config.yaml
num_attention_heads: 4
num_key_value_heads: 4
hidden_act: "gelu"
positions: "learned"
init: "trunc"
init_std_qkv: 0.0312
init_std_down: 0.007
lr_mult_o: 1.42
warmup_steps: 200
schedule: "wsd"
decay_shape: "linear"
batch_tokens: 16384
MLP neurons of a small language model. Each row is named by its layer, matrix (up: input weights; down: output weights) and neuron, and shows model dimensions 0-255. Each number is 128 + 24 x the weight over its row's rms, rounded and kept within 0 to 255. Numbers have three digits each.
Before each neuron's rows, "fires before" lists the tokens most often just after its 100 highest values on Wikipedia text that the model never trained on.

fires before: "ic ", "et", "ic", "t ", "c", "e "
L3.up656:122129085156135139117169109120077143157130120094104137130110163165136138167120164110128104108120124116153129124129115143120136143119125132156115138151137128118099125150127153095161081143112085144112120131130073118095138082149095118146114164176118164151098155163147080126123153104164134137141094184138165122161122103091144136098103082123167164139120109157169103154128111139157135139124127148170075159140170135117138130134143116122148185125109117100116171116103194120140097150096122153109129130143164121114142142147089137122120123092122106130111110127145123114105123110091141103132134122144096110128117097094134160140109146133148116123116139126079131116149155092117124143069120097140153150172080112114138106149094123129105116109176131110090145072120109135186155133140113
L3.down656:090086118112152123137176137144094098120153124094134169125136158114140115103146127147104133161165108122136126143090147134090109114094157113144111123125116122151108154099150150098152125139116151135112172115187097158134168133142122118152128165169133131125119131099115112136086152100122147148119097145157168148111114127141116154159111130118124145119155147120185131113104142121143127128159113158109107129101134110103132102133110128120118158130097135113177187144114166116135119135136159130109114110133149162112173116102122098078103090104151114123096139121206133136167098120147138148167156127122162080136146154134104141112131126099135127101138099118116123162129113142120134141149126129160082167133189082135098094165129089116093058091104144099091080124140113114107123105143109

fires before: "ad", "t ", "ter ", "t", "c", "ty "
L3.up442:103091114120148109129097126127169129141146107206128134124093118115123145120126168096111113125113133113094152126175126147102105134129140139126111085119108077129137147125152111080151131097175146111130098159116149145154138121170132123095095119116126114119122106145154094120139141167111130117103109051093102147107090136114145130094084110113140130138091105168107098149106132153152162096132107123074138127109124114111145110154161136153151097150137167129093132073127161114145123133084110123107121165085133104100117120151143130140148169134120107130117104068150122113129153118140144149129148127122153144117110154165177119137141169119141118153070102116117136173140161148141077114104124169144098123138133138163141111154117151128160111170154112127161170159089117140135099118119113
L3.down442:148133095118128133179129147148137101174161160159107170119121167089121151117146154116081133116150116115135118096147132157097149161172129095125106121131133102107146135103150154118136122086167151082115127137121176125090121113091152125122191138161154084090140168151168110131162112122132150101120169123155141098086133135094109151135148153104108130147128079159117130132119147130117104148138130114082093130118102157112157124097116156092156132128148114115130115085097171119126071125116116148136131127060108115142148092114118126147163139127146126139135064147130120100091139159136111115116105130094151120110146127153163130145123114091159110128140158092081147128113131123105165130104172106086091125111132123100131097153132106094182146123136136137127116103109141127134105156095114

fires before: "e", "ed ", "a ", "ed", "ou"
L3.up46:100128147134150144101115140116133126150090152142123118138126161128129119154131141153102143165116105092138180088149110138167132094094120128136165226145104121131163107090111115125107138097141145147133131125152153121155120135132121150088138152132119160129140124125085132109146107128133189119133169178140122111100131116111133165131116156114136125124148177164131135150171127092162143185120137157105137125108119154142142076122106106126077133136127122110070126115126110124145114118144065086142103146129127155150153117138091119120110113164102085111089164136142152125105174163148099125180117155151116124113101120158142116125137114125139105173157103121160166111187129151126123138101125100144119088104088143108147152112113146132160114119112137095109151108126100081117104148160138
L3.down46:111135131131102119087153136110120141124130141143125156126146151148140124150113106131117081165122116126140142123140114125108127094132104148166136099128104123159102150095125116109157185131161171146105092134109158127148103174101115157150163130129088156172124175145124133140110079106150090138120131157118099116152140090119180113139138116091098090176129163126143158130153095110158095135163109159151099136125092157120118132154139132135072154104108114143062150151077103117175114156100141130138134135121143094158077095090123100147127108139118151109155160117108164138078164126122107140126150152115145114119122111153098112141140137136143121176142159139168156077103130142122178124140125107144108145151124142076158104113102124158139152117122116088162131134126118094164157150116122

fires before: "ter ", "l", "es", "n ", "an ", "er "
L3.up306:109123125159136146139135135151130156159096158166110162123114105132143091119092114106152122130101084138099168067124125120069157165138154113148120106159114149115134128131128120142200131142168160115096151093101130127181149075119151102108080135158101148168130109143098097111155129117114097122117160129145144117152107126119120144132104135135155143127121129149142144121123145130153132098131098102108134148137173124111101118130111140118120114104119174167136167115144087104115077124142111125119143109079123090113114113170126113112136134137114135133123116137124098131169124133090151102089178170139130112159106169140090074128096141154147143121113114146123130111123152135113126103093112102112140125139141167116170165161104116099153104134085141150118128115130136176182108129067177
L3.down306:092100118142181148108143140133159174158105147113146123175114149130139141130104140143150116151093098134146144099112114124073147174131120148113113089154131144139088080120132142170135085152165176140085164153146108141161130108094129130079086166160121160151108152154130123126154115131123086143103112140151162112114117141125150157149142147127096144089116096137108133128103113095109150135136106126086096138127157124120108115103126159102128169154136150136173146118121116128090080146133122131123125134118108125114104082144124113106136108117134095157146133154163100093155165102127108132124176136168138094165153174170114137155093112155157172127129122146131098105120144110156210110129141150148130117142134132100133146146095092126156084130140141147149142143113078115133134154131121

fires before: "ile ", "ey ", "ere ", "ese ", "en ", "e"
L6.up628:135086196101155123171142126123169085112125114132125116160113107127120111146095138091125122185099145134122109093096175132122081097154128099106128114138122094147169090101058151174095144129086143182148120162104133097136123147096182117152137129164084119096150143140100105101100121148127107132118119146131115161172126114145150128116133086146145108139121117154118108107113095123144124130110129133112154136174142110129126141101140129117117126126125106133129129117095128129112100135141169136133127090138121089135107113158121136116110122112162084128119157103114135114145120136114132127170097128128136087152144107162128143117103105144096127138086093124136139083109174077126134131138085116155114117179127109127130106191100092174139117118112135167137159160121126168161079146138129
L6.down628:150110180146151149197096160084167130077157091138168150102151142112120123141093125137127152132134112143154126137167114135163140085148180155083151120164125092128119088101145167159166143092083152126118195131145113166109124148146161124115120117106110110119122122134126141082104139075138107099129094105122165153117133113127136085149131111112130108115140140143145114126122094146141122110110085138131125096153100164117128143118104099120108113114102137058126117124122117153119097115156077141142132118134171115120121138086142136130130154129118130164119143145131104131116120118130103157122103128135158118114091097126139106152104126118145191126142101148086190117120163170127170146134153140153164118120100152154117121138126120131114137124086151127132112130089103164153174132149108

fires before: "\n\n", ", ", "\n", ". ", "e"
L3.up9:157107118119126136117162109123159093088148142100112135118146111147147131137097124096147132127159146159115100134110102171141143102148102126146136157115052151125172156106105158142110132128155083127141147137143127182160113130132134158097121182132125133127101114161122085130125170138132128109131105105127102144084117105064089103127135108093120114150133126084101145109139117098132111160110134069078140096106136155137133120150122141099142125107127130183147080125165142136123149121152158114127130133089131133180126105137133126120085123113090169135102094123132138097152128135149112098168103084116137131120168161103115147120120086093129142111140146127122093146065150118123111120143094144107158141106161142114145115149121111129143110102129143131087138106125126144083100180087184
L3.down9:145129109103093148156091101115125128145128149142100106123126135117086102113087096157157122111119091122108106127108061122141109158131136155145132125124119132130128142136132133128132137120107137090133081178152121087099133106120127144117167108138114075151175089079140163117171167134142120142098144143117163125168163164128149117087172138133103080056131098136128174097132134120104095129115113116139164153152109135112146143144139158102160136123142128167176106124180165131096140154124138123128127133129139137133123116086109107088151107148108135120124104167125142122145160110114146120160096113118114110096106089191128148141090075128105122073157141108124117163159092113126124149131162109157153083137155097143107144126114115125132139109152145133146089113119119145105130135180115

fires before: "c", "m", "ce ", "t ", "est ", "g"
L3.up513:108091164174136095126104147130133122131105092114153147107166146129082127118141147180169135129141133137107167139125152105087165126134130148163139122142113099099138102167135097129154097159159113126090106156133123133187125140151119094110111157132129090128083106086157109139154115119138143104148115121153109129096105127134156152119115114109116148147175158160167127140107113161177107173136119139123130138160151194130135135112093087154149141117129143145097111140152137109131087088118147154122147127133146128141118095135123151049149126148148124131115116115099137176117149131153133106132108088146124111154132160130111195119095125122075098143121160151097093140126157114162098112102083085159115153112084142148097110131105146094122122146126093144111109144128118102123105153127148
L3.down513:089139130138098095133149154133105096146152113142142135117117150129141175140133165132141127122151130128093149132122103081120102138146152121161168142107144111093168129089162133130136125127143132156132107130150148126126119136107149102119157172134187115140090156063211099069140120157144137152152095121139121117107095170140128115148138115145129129118128158158163167188144125131144091172163123122127131138156137181140148132107119080129116145120113100136100075096122138112152118090122134144111159144129082113160132085156123122100136140102091115153141146131144161152111132152117102132142127135181127103126133126145115145166108150124154085098127113162119095124135075104113141088169065153157119108127113122156151101151144128124137104128115096161075116134118151131119143123126140

fires before: "s ", "use ", "ile ", "en ", "\n\n", "at "
L5.up507:146145166134129090121148169123127120118145140096087110157134098101153110168131092183129137134165135114140149145145162140144149139083096140153126120103121174106114085130090183124113151129108153126119139184145130127123109100146132127125121108120117109118136155154087124081144122161098180146108130126140102111148120144136109122127151133124068116168164129105146106130149117161100111122097120115118123132186109099105104143138156122156140114162113099097115139121132097150127142116171104174107141108089136143136158079149129160164147132102140140126134137130091101089092110146100135107156096152139171107161107150126165140155118113122096141152131115177132147112118131152164150106055135105110115127137140130111076120123147120123120093159136116148132131123077138172134132202133120
L5.down507:138158111093126166138098140162118121062161110123148090138121109146120160164168178137134095127170149127142144156153151162084098134140152146141128111138122113140148127108134096156145105126100110144084150133109097145112147099119132100133137129172108153124133150147129127114131105125131110072139129123134169132114136098088136189147129141172118125142105139077106178093135110115125127166129118141128116144090134149120147188113103092091115146112126071118086124125127115093146092143143168174130122142125122107098102097166140189115164133156132149109115106151171150138151122136149128118106172092096094122149105121134153141068134119099133131114140137172074126102129100159178137158140131133129134126140149112120143157136150099163157113122127106145081134119120135146133108144158122

fires before: "p", "ul", "h ", "er", "ent", "s "
L3.up335:132096120140136133172129144151098124173124085136122163091121089135146177123117101174130170110114126138146117124155081122140132136143149118113155124111093112150137125155163097136119125161154093143198098081111118152136187182162142084120123145116117145122121149111145112112128084112098139095126115173127122107153091153158124132091133136106132145136135090155085106131117114156150139063112116128087131135151138096149110132121102128137140150111158103103145139116122107095125157114149143144143132138165147113116109147128084127130105131170148164101150144118134130162088105137145135113118128164139155112115132108099100100094112100140155163166088144102129134132123168104142119089140125088178146138148107147178120133117147151094149134094176137156087136184116112131158132120091131
L3.down335:126099115137098154165137129150116154140096144113156125145132138097131130130090125180105150152157169105120116126184071129107128103128140097105109141124123104161141154127074116136089108155134115123152140112168101111118132171132173060125146137110118133127144136149135082088135135156091103119123118147142155105120112100150158133127103118134109127080151117095108131160148172123064150138137123100079130169076107111094116139138102154108140132141114130091137160117141127086152145149081138145079128140132178150163075110170099154095141130155124147150113122149154154082100123148141151112122085160109151127104170136125130084150127095151119137118123116099120126136138139114145139152150116126150139125121133093142126158102149118091114119102138171126103135173154122116149141177150128

fires before: ". ", ", ", "s", ".", "ly ", "ed "
L3.up828:139095123105129164100138110101088123120154133134134117132124147114115086166141106122161144112127120158119153157128137088135147113148113125124164171102143117111174109115098126102179134129147086113095116114112118068125154124122115152095137092170122150127131128162140142104139148150134115128106142090123128097096148129102136120091146124133178103170098120146099166107173135127177113133081131090107105094188128153125109091144121146114149130154193098144145124129161129169124106131092160110128065156125119106172141163117109122103136105126111104131109110118122131131119157158160115093179183104122105081113118108144136125112127086135120141160150122123155167144109127164120133135141155153112097142098156127134115168128118173135110136132152180083112156105145146129145172118109133
L3.down828:122104110092133145141126100167108143106133104135074120138111049089155130095138123127175130142127067125108132114126142105146128168104128110144152155086165172122147118108123107134086105097156149115157140147152127149109120157106143127160116125124177138130115150116171136199143138128170099133105103123185122123144178146146101156148143137131128101116116166124087103101141137103144102205154125124117126115118160131150139128105156140093140138131136108094157116134111136107149139133090125108141138159117128145135114141111136161127136104121079112118104096169126095112133108085121140115103138086131125150110108148116099130106074122088100141076119144150129170160138114092140107131136147138146096151102158138129126105099130131142185122115109140141129145134131106085141106158136073

fires before: "ul", "p", "s", "ent", "s ", "er"
L5.up960:106109118111132154145129145095102116104151117136152160107165124118177125129080152132123152115142065131146089136137127119149127142145171081135116119110122105174171158142151135103087157105175107092197139120106122145156095158112108119131150087126109115126144146091117147100117102104105148104126104133166115115143139134116138150142118128072156151129154151100111143137146127162107105103145139133186156141112059130137131153106146132111092131124144129115164128159121183134187151150146126086147139147143117166115087153187118132123114110116142106124119071115095112119117136130106123153093124090105137105135081115145102145130128149173141144145046137102155095125140090131127126119104132132114153135147160143142123105109127134132154118131184133098123119138147116134108120109130148
L5.down960:107116127093130112158145135104092123121150170116132152117151125134154141147144148190149132101141104094142128089091099137136101089139154105134114128132136118125131146103113160100084141150149098116137129133106130141104121172140110134136137103133097092148129113165130113118080124131156156141125120144148126054132127103088170081141107171073156136113162133170150125141140138094124123086143129101133130113144117088113174090169094137096138146138113135124137124124129157126104158155142169132122149151128134118136122199158098131127137099103164121139115123111131168106159101114121110150097113108167109111135118145154163124177088138128145085141110124115134087170189134139125136145153140087126101141140185112103109141153128168145158163164142160125114110120159102080146135150116102

fires before: "| ", "ent ", "enc", "|", "4"
L5.up688:123143114157113127119131176152141121164111138118113143128125143098116126120146117150133158137109116161155177110115104116202106138120142131124170135143131102162130096105148120101164174193115142144163174112126118098066146130142088120076150125127125161086127178114107159104170128146130109173152114135129118128153087126124116114153143086118190136135159155157177120162151129122132116124165114145139072143121131160121122133150103105087142130132139138167132154145155143141130136111132151128119129157115089127112133120121089128123171135097104155178157147092129139117156165111162161175152134108165118135139149129133147153160130098110085143136102161109096130126109111142112085097136171114142134097140123128145118147112124184147119151086146134109153139104128125099134118129176118
L5.down688:141120097105118138149146109153115108165154127089115108141108111085132119117178102104135143159164103108140108141138122122129149130129094162181111103116140108138156142148159135114122118135131139142125094119170156126133151114105120156119109124137166126102141171160141158175160188082136104127131162125152150083121115139140109159152124111101111090147186092107129161150124129102114141140124137154150136154124075142126126136130108145153086123127126189129176096153124125130095167143114124119147155104143158109110123143150156102165089108130076102100120168146151132119094119093098135134119139137092092138140158125138115142105151127126135137195184112118159101139116086148109143157123149176102084116119149162134120111153104112154095175108155161092114136105121104123132084122126141

fires before: "| ", "|", "."
L5.up670:105145119113102170133122118124125093157109152139123145142174114132075143146175108156123106135137154142155117120132132123128125152142130118122147182147123071140158150115132118112082105131123127129136156090145054166112122136110148165132128099134155131098143182115125173126123137120128120118145118139129143143103086109138115108104173094110155139130136119124136108180133146124160108128139174135131138138093152110116083143134156077113114152106109156159145142132136156117109099144095117094112110138166123117091113111150129115100117106137140101152156154105142087093170125150113084160118105138141166140120141121143096152162111139067149095080060167128109122123144115093129159141133165152112090137103146147158106162100138101165133117100103126137123110144129088140145062114121165
L5.down670:147170127163128104098182151142106131100126140087154114118114090118149112092110138161127144096107115125107142144124152122136136088087140156171127116127129110119157118144138097057128156094088169155145128133144122157099122157155080180158108138153137117114140124134132117097132116138170157107128118134126137149155147143099059183117123104115128147156171133125136137162144108115121150141124171155134127171122126119129138110140078127096141090133125107096125095112157113126114156128146154100112192148126114122106109093117139103132101108147117127115103120120136113126108145117134154073168115156151132151189123132166135128134162130117117099143132140120109136107115115152120133110099170108108108178124106161133164074107148136137087155149120141124120162130055133159146076119122121

fires before: "un", "ac", "h ", "and", "ay ", "er"
L3.up253:114112134123145117137180133160122138168150135121121151118089131148116128121112144145166106131113083140102156154152112144157131139120108161073146173150131153118120148135089121136146129164172127105130135130096094143107116111145112106136110139163125144150132123127147097131147122122052154098122119106078118115077125139100123151202134102140123159144094115125129173120097121108105154170128127106164145170130086151152104125126073133141123073165159177134124135145116144095100136143127142149116167132120100114100114156122151128135144143184152157111164163087105113150144136114118116134094144122105097085110084103077146113168106119166149169110128117128103135139165155143137143121117153141144121133099129122154109151145132147136166102128135119137094134162148105104112164160106078
L3.down253:116095140139127101111124171121163095143111100135166158150112147125129147118121105146134100122136130094108119169160121135141109153136120130153139135117115123101131173118137151139127114166159118116107109117136082155113152127154129107128131114130112126124159137081108102102084142136076139142144112140111158156054138133119155151138108147127122165141143117120138150103078156124111139165150179110161132182109117166128134121171112138106156117156138174116078140128120153122099143104146168152120151107096142151113091118121137107125143118170156152100159128117120134175157151133131123127107170125109122079120127114073141122150172105115113144075151137134114100112096118140114136145134114174121083117132095151136152162095125176136138107152164144163094118132086070146113160172109072

fires before: "\n\n", "\n", "c"
L3.up813:112110122161130156136097073147129146147196173141140121113102103092132137115162143143134097118147149169125118118147167118156123143112132143110114165112152096159125131160154160132116152150150108128107127118151153130176127136087142125097128074154133145155119129119160122113113128124124132151123105116121134131101086132134161131141125092141124079125143146145071147103133121130119121141127091095064153098097124136080138111151145142112186101095099122175160160148106171110122130110133157070111102121116118131127131155130171132128150175122149133155107144106123127126140145095150105083181133119108146179170089136154148110152117135156097101113121132138119141162156126142107153111112091133104068117125077171109126130081126149131079102129167101117117160128128152134125114136121127
L3.down813:148087185146128135162140110089152171112100119113152163147138191137117130124164108127128130142148105109111100108146164139085167105183113128124157153095119107156112094121101170102122126125112168131158118114095119154154151122140115126154106112134107099114111086117119095138121190130138117116119149115134117113152113117196130134107129124168134155091134134112132139134114139102095155146092116115112119112166151126157159160110123088104136160173142151116107123096131171093133133155064114082120121102142124137105164146145173109127120131091099142119127072141110125129109119145119120155084125105155144148139113098124120177090119145158141162138147098109131172142157157137128121107128168112100136105138111136171115150148117145107116117102134089096139135128180136126163166153147130

fires before: "\n\n", "\n", "St", "\" "
L3.up130:160102151146114147142123134140105152073167144127117107151127120157095121090143150120136151134184129132133140129130109132128124144126121097149166138080110102114176191168160097113153126102171127147145127135142097091129149140145122146110142110113126143144118140120168115099091169145126141113129113136153111123116143112082122151102133109156123114112122104134134135112114115138181141170103097110113113122134198175101168123120116147120129101132154156184098115108076153157107124147125130100095090111149108125137132124144112145098160095133121141120112147091119161104146179190138205123193147150138144119139130125139121120161106142128121128128120132139135110121158144155150128147136127144106132122111108121101120121113134161117145147133162046131091166143144182134098133164144099
L3.down130:142123129151096138131129116150128154095152097136111134147155071131143132112143179120128158134108089101142145137145102166111163136142130095159145073116134127084139127141060117124154114142118130125109127087131125099150131119134141127122148130135164128172131115132162115109148138145131153145117126140136086166132131082141140170087156134158098113111125116109151151136086135090136168150142130138089100110136164141151112081145160131089123093138124114122108151144158135102137104142116148107079148131157168144143126195145130127104122147122081165135153112171116115089110113132137136110113113098107131101113125160165121159129130089118139171061149125116118115150130099134164127160136078135100125091142111121115116127121108107101144148097093149112183159156181153072105122147132088

fires before: ", ", "==", "sion ", ". ", ".", ": "
L5.up64:130115154112111084124103106101140144089142127118132153116159101153150126106073143143110123140102134138101121132102125138175112125119077120107134203128113139164157159113171140150142165138103135122138171166139158093151127146172081121126153171124141112144197097132123154081142156120129127146087119100160118104124138111099100154144066141166149136150153098137133100125141153146103118116100156156113117117168140092154107106148101148071140078131147130134145136137144098156117147109137161141136145133185105111114127120149111135086151126138119169138130094132143119178145118180131126132152109140161146140122112130172143093151118133113087106139101169111177135115124113118157137110138114166165114151106142155127105162095151137090153145108142112132133139096132121128130122114150156
L5.down64:129132171117115102144131104114131108138147138154104148130108147119113111112147114151141126142156121096101144118066107118174141142196094088125146120112160131118145146158171148138126111149154143126147163101134093097104128104105124100097170107148178098089116129130154139111133085119172107120113147150156150109123147135127161118117125116099128105071128162089136091153130120119157097176117132097146102160123088124127160133115133130137154113133119118121138136151100112085094101132085140125105104129105186127141094133094176105123118155167127138110139127173139153129110131153100107154141111146120145114100105098145124129102127141131076137092154188130114095149140135116115119145179131140205166140133151133122138153121181096141164161130131153142138146117074099124109145140101132

fires before: "\n\n", "1 ", "\n"
L3.up139:152130108153139121117145107194115168141145142127104144099124120143086129117132126163137144132108120132138135118140130148125097105155113153154116119161111149081123165171184132145126175184135119129141102150074139132152129132093104123118146126118109114071124150128131129082155146106120120141104104144137147107102144088115170136127114115139139099114120141152120116095163125138161133157110078076101117093130177138090136099174087144109160118140134155157137104113134158158103132103087144117121117095135116154155152150216153172149141137136131154128120125104131108121157154133108112090155106099116135141138131060116128129107112093097110129131121090115156168145135102166139129118134103163132099128119126170100146113095109187101128135132163112160131141140152128161118098108109147
L3.down139:125120127110109139159178091140117161123149138090125124083173106132085131104138163143118154114155092118125082103167129120128122176106074123144136084110141107108121140117074104133145113093119163185131116121111139139133144157134123149134120114096094138145145110179131117136126172150131140144088130088136094121118146113218141124097110098132093113132128146145163135145153157142148149213105097101129123123109146126127118129151143112129135126103120143131119166126124157097159145161100107102108121080128145118158120117176133157100129129107053154144100094122120131099110101177110157127096145112120138118167122127164147164123119145135127154115121113127129127143123185161127119114134124119156112148155151140149107155110138146108145136087164106084136124153130147123127128140170131

fires before: ", ", ". ", "==", ".", ": "
L3.up589:119130129115151155166126120145120147126164078115118140096185103132106123134111165181132100123140150150111117125093084134153117101149156136158149177138120081116127137135069140176130132111115081068118110096087139125167130124136114143087135144145086144139084112158147135105139109133078130123117174151146130122150128131136124142117120113143152130116137118124113135120182132143135121068139161110131134067144087133097117101143095120115109117124157128122146161144162096135088140105134125138181127141098158129124105113154136178114147120103166154128100131107097142160181135175148136110155141112121126117111139119131111110128112075088103104139102147136085155144090119114152101112114186123174120127125096112134114121120181164109156119113144117094139143125150162124124102128140111
L3.down589:143152156170174117177137080144108159136146102132159161133129090144091123142120142172075100155128148153114105135098102100158125093137117113107105193108156123137122138135100167146091101108127142081086131118170100162132129105145104151111117123134166101164149128133097120104142095138104150122127157139141143130140125154135130123132122133105140121081111112118132128166122144153118084138121139127137101102131117096144151141159128124103119151069135131114137172141160154169078114112105113162170117132101137140149159119162120135107117107148142148144133123110136104151127127133197158118182132084150170131113174139131099128090143103099121154113146081133125106106103097134142123154157170175183135116078129138162123120098139137092127109099123152159125130104138118125124153137109112

fires before: "c", "v", " ", "a ", "n ", "an "
L3.up533:121126104102119136134120147151121116106140137144135106145116143043134093085092119117140119141114131136125115057109129125125149158102146124123091148084100144166135115120151100103120123142148115166123159140106157121140139151115122116097128149147200115126151163129148152113130157132106116124144141138113105147168153154086065123131119173138071095125088122187158102134117103125152163112119094060098143137087152140143142138093149155116135150111121128135113116122152139131103087123130130122034108154107094137119120120115108088160088123136169159121129109137111125107139162150095132095127100124161140109123136151114111076154163124144134120115099153098128101103092143134127115120154145126116106127134143142139127116127129111153164097125151150115155145101140115122179075128138147
L3.down533:090165148132143134159148100161113122121142169114084125113141130154139120115127147162146136150136142125105127114151128134126165115157174139152100148148105156119094166096195168127109128078170062114086109122113128159142116116127123115129109155147093112127106100120117155134122113126122154145159134098174153120155119143137103137111131141136135093123143135171163126120132103127167073117162119119129182149117136142128141125166140142147132117090115123152145133121093108126146122110206158155133092120164103111156113088117128145105141125154146119129122147154118111116116173153113128139160167162149115094141125125084110110130117108158168112109137152080087124102139144145059135099154147110126136148118143104096081130126159137168148121097115100137117117110107121161142115090073090

fires before: "- ", "e", "a", "i", "ill", "a "
L5.up217:181168143115100115125161109118091122149142104132084149121105171148162100112114137154166121082131144166144154094137106133160130118109155121149121129165102070135111064132144147160131134150106151137105086151075138136149153093140122136151087132102122136124118120137139124129172130099162151135136150161133160147152133114099143136085138137102093182181122136150127123096145131115107143113123101132119135149123135156133148172104109104155111127118120122126126178118119127159127156119144145116118102124115092131142131131098112141093142121139089101148165068164130112118157182122110121167095104174087104139118074137143153136101126102127155146116105126081145141097174114106133153063107144096165108121122096144159135143150104120115138147132108138113145133085139104100129158122153133
L5.down217:130129161096103115162114120109146124127112131127128124130135160119091143122168093142130128154127147162102156142128118174105144102146070132155121119122118109124138123122117145119092126151089127054110100130106131082106141142098156136145122165056091165096180142126074131177088126110149125082131105138142124128110154122139156139079089138116130112101168150104173124134108132114123122118104128106169117150112155109136162109121125131130139115128087118111119146130129156135154123147136126092129102165101129111161148085070137106167126149117089168114152116097147127123149153164121093127162125137131145160165128138107140142124098146131165144086156119120162114112130162111088152133121158144147137148153105137103133072099164112161134132162074134150106152132160122148121149107085155

fires before: "c", "tr", "ty", "ed ", "t ", "ty "
L5.up93:137130140125118134073120158140121151131101095151149156163160101148100105125125134122132121144132117144146120111154116120120145095176117124123142112156101133132160081139148107135121134108131132116156139124110139128099145114157117125122090156132144094148121144160161127138167129143105202172147120109124109093131176117073117117097072146123100129160138141127189123085162143145115136093146111184122132164122121112109121140085100168127146202130125153152093125112107156167103108146094097087084135106158127138147164163156102073116087147107120118126110111147164120159117151108080147123151123110157096102100179115114155139125095099120138094117158105133130124112111148104108076115141126141145140128127130121092112111148126091157135105131128123135095123159100153097154133146110153
L5.down93:125133072159118152149112138122176151147148149118063116104133140106112151140129172075084159154116112117093140191152079129106148098101134158125143122140120087080115069158155144107128095083129129082157120134131122133144194141122116158113122120141139118127114123128137154145130153151128117134109161131139150128116157129147136076096096153122153129161123165103123151145119084130103128106166108104126110129138126111094118158146135139123137133100097090182120120123116128128130094113162141106153169121122110107140157096155128107159130114095149148073094105148167105114070118148097116135116124141100118146154126150143163141192151136137141123102166141101131128127156155105097125120109153120141153134097131132148135130113128095112126095070137132127139125101125138145150143167107084

fires before: "o", "ur", "ust ", "us", "a "
L5.up830:168177143125141150101116123113119138095144144131155114106101102183124142127114130150155144098141117149109134112154116108132116141086120107154104141136117152079119122154159128135109119096134122191123100100113159127074133091154123149153137157165111139127102084136116121152159161117086116116111126111115106161120090135179138132144149148116114117131118131117136156107137064138154131144097145110156148114099137117113175087151105121158100132114109151131097089098137157133165127134190127067133111144148141085157124136084173104114138146149137152133125137093114121150119125127159097157096133171140120178095132126132077106144132113142122125126081093117132158102126171108141206130087153120135128155117097151123138150105131134108120131126156105101149136097173114167104139150105135
L5.down830:106125121075158134165113166092160120109137124078143121174114146123149110107107122120131135111148103174164105145173126124153099191143130135116126107180119148134121123104124127155133125116108120131150149116097112170161133139128172103156118164122176096138153116116104117112154128129163055134104130115159173100090130112151136125146090168172110108122113109179117100129166129141113136173127140110107113140130090164111129151174092151101097103125153109091105099122123135129095143119109148111094114130113124128134175120079115136137116145155091111125159141107106112107157167103112172160113119101143143133142154145127137120070108155152123114101171115117135092106122102140122121166126145128116155102122107144145117157157138145153142157110134095096151147133131116148140144191145165

fires before: ", ", ". ", ": ", "ag", ") ", "k"
L3.up191:092131149122096126144136109112126118153084099129091151117102146124153107108120134166150127120118139124117137088087097137136122052092152110151172170117095111145149124142155151150118150117109090136114069139118135106118114133150104132097125134134102151127103141093139116137125130111100092130083154162108119120148144127112088172144110138144140119156090080138104148121124116097134127115111114076113107105126091079096124092169090182103113111140162154160130146125102141119132093087136115132136137157101129104162109093103138120121134102124154133157152074164133131140141132116131176142158104152153101153129106140119154127155130111121099123164140119123145141136169177117123133104145118169104119144171144144157075138115133127079088127145135128149117094156129115170120120177166077
L3.down191:072107109140119144134110118148103105160148155150136129124115103123129115121114112159120179138118118136114136180121117133142099124145128106100109147090119119146126162139121138152115126154119183118115119164158148098082152109101159116125116108129142089151129099130100095129145130097174146132111154143086162132116102117113145141154155133132117130057124126147138143109140140092122140155134152107080109172095088104142117125142086134131132164081130106142107149098101123085150127120155135125164109146094116143121147138110130148041106100142103143111159096101152127126168114183135121101122124118097126110150097118127063113138105097132136147119157172119123122166170150099104132115127149167115168072154128119115162137117158147075129139115075131091108119142115087119146147146153139

fires before: ".", ". ", ", ", "\n", "and "
L5.up863:081166159171093166156129070123105127092116116150117079136111113155128098128170146138112122092077101106104146117118114154160131137151095139133130172173106113115150122116148143123147148153129140099139142137072151152075142096127106116108125115113077108166083141141144127108125152136088110160119119131163142147118151101125122124121139083101139094136137121117135096130131129138165132143126158111125147120123150109144114113119124153087146117122116149176163128144133175139120144120122162097142093101111106166134142159169172153110073139146127122074137083146136140158102137126110085099100157083122198117109119119107155161125113131134129135130167111159139174157155122130149121171115133122165129170142137126130137112146162138105137132146128081102176098112120106126114144125140126
L5.down863:153124153096124192118108145080144122110111155140156151111081103127136111165128155111077075100100139100046133135168141107117118142158138129108162105101132094138142102123102090127129105046086127123119135114150146202157121093117114118151123080114119090118092135143156155124119120161116125131114143149168106113122134148141113071109113150096136091124115135145096132129124126139130126122122130114148153142131116146139119148115145121122092179124124092105145111131171127128100131142092128126165085144143115102153129100139126127143097119133086089111137093084119127133107132128107139151137155138135123146129105128138126140122107134144142154105122081105139175129158145135181094141122152136161112162133132171132130130106154088065139170132117123144129112162115096130122165101149145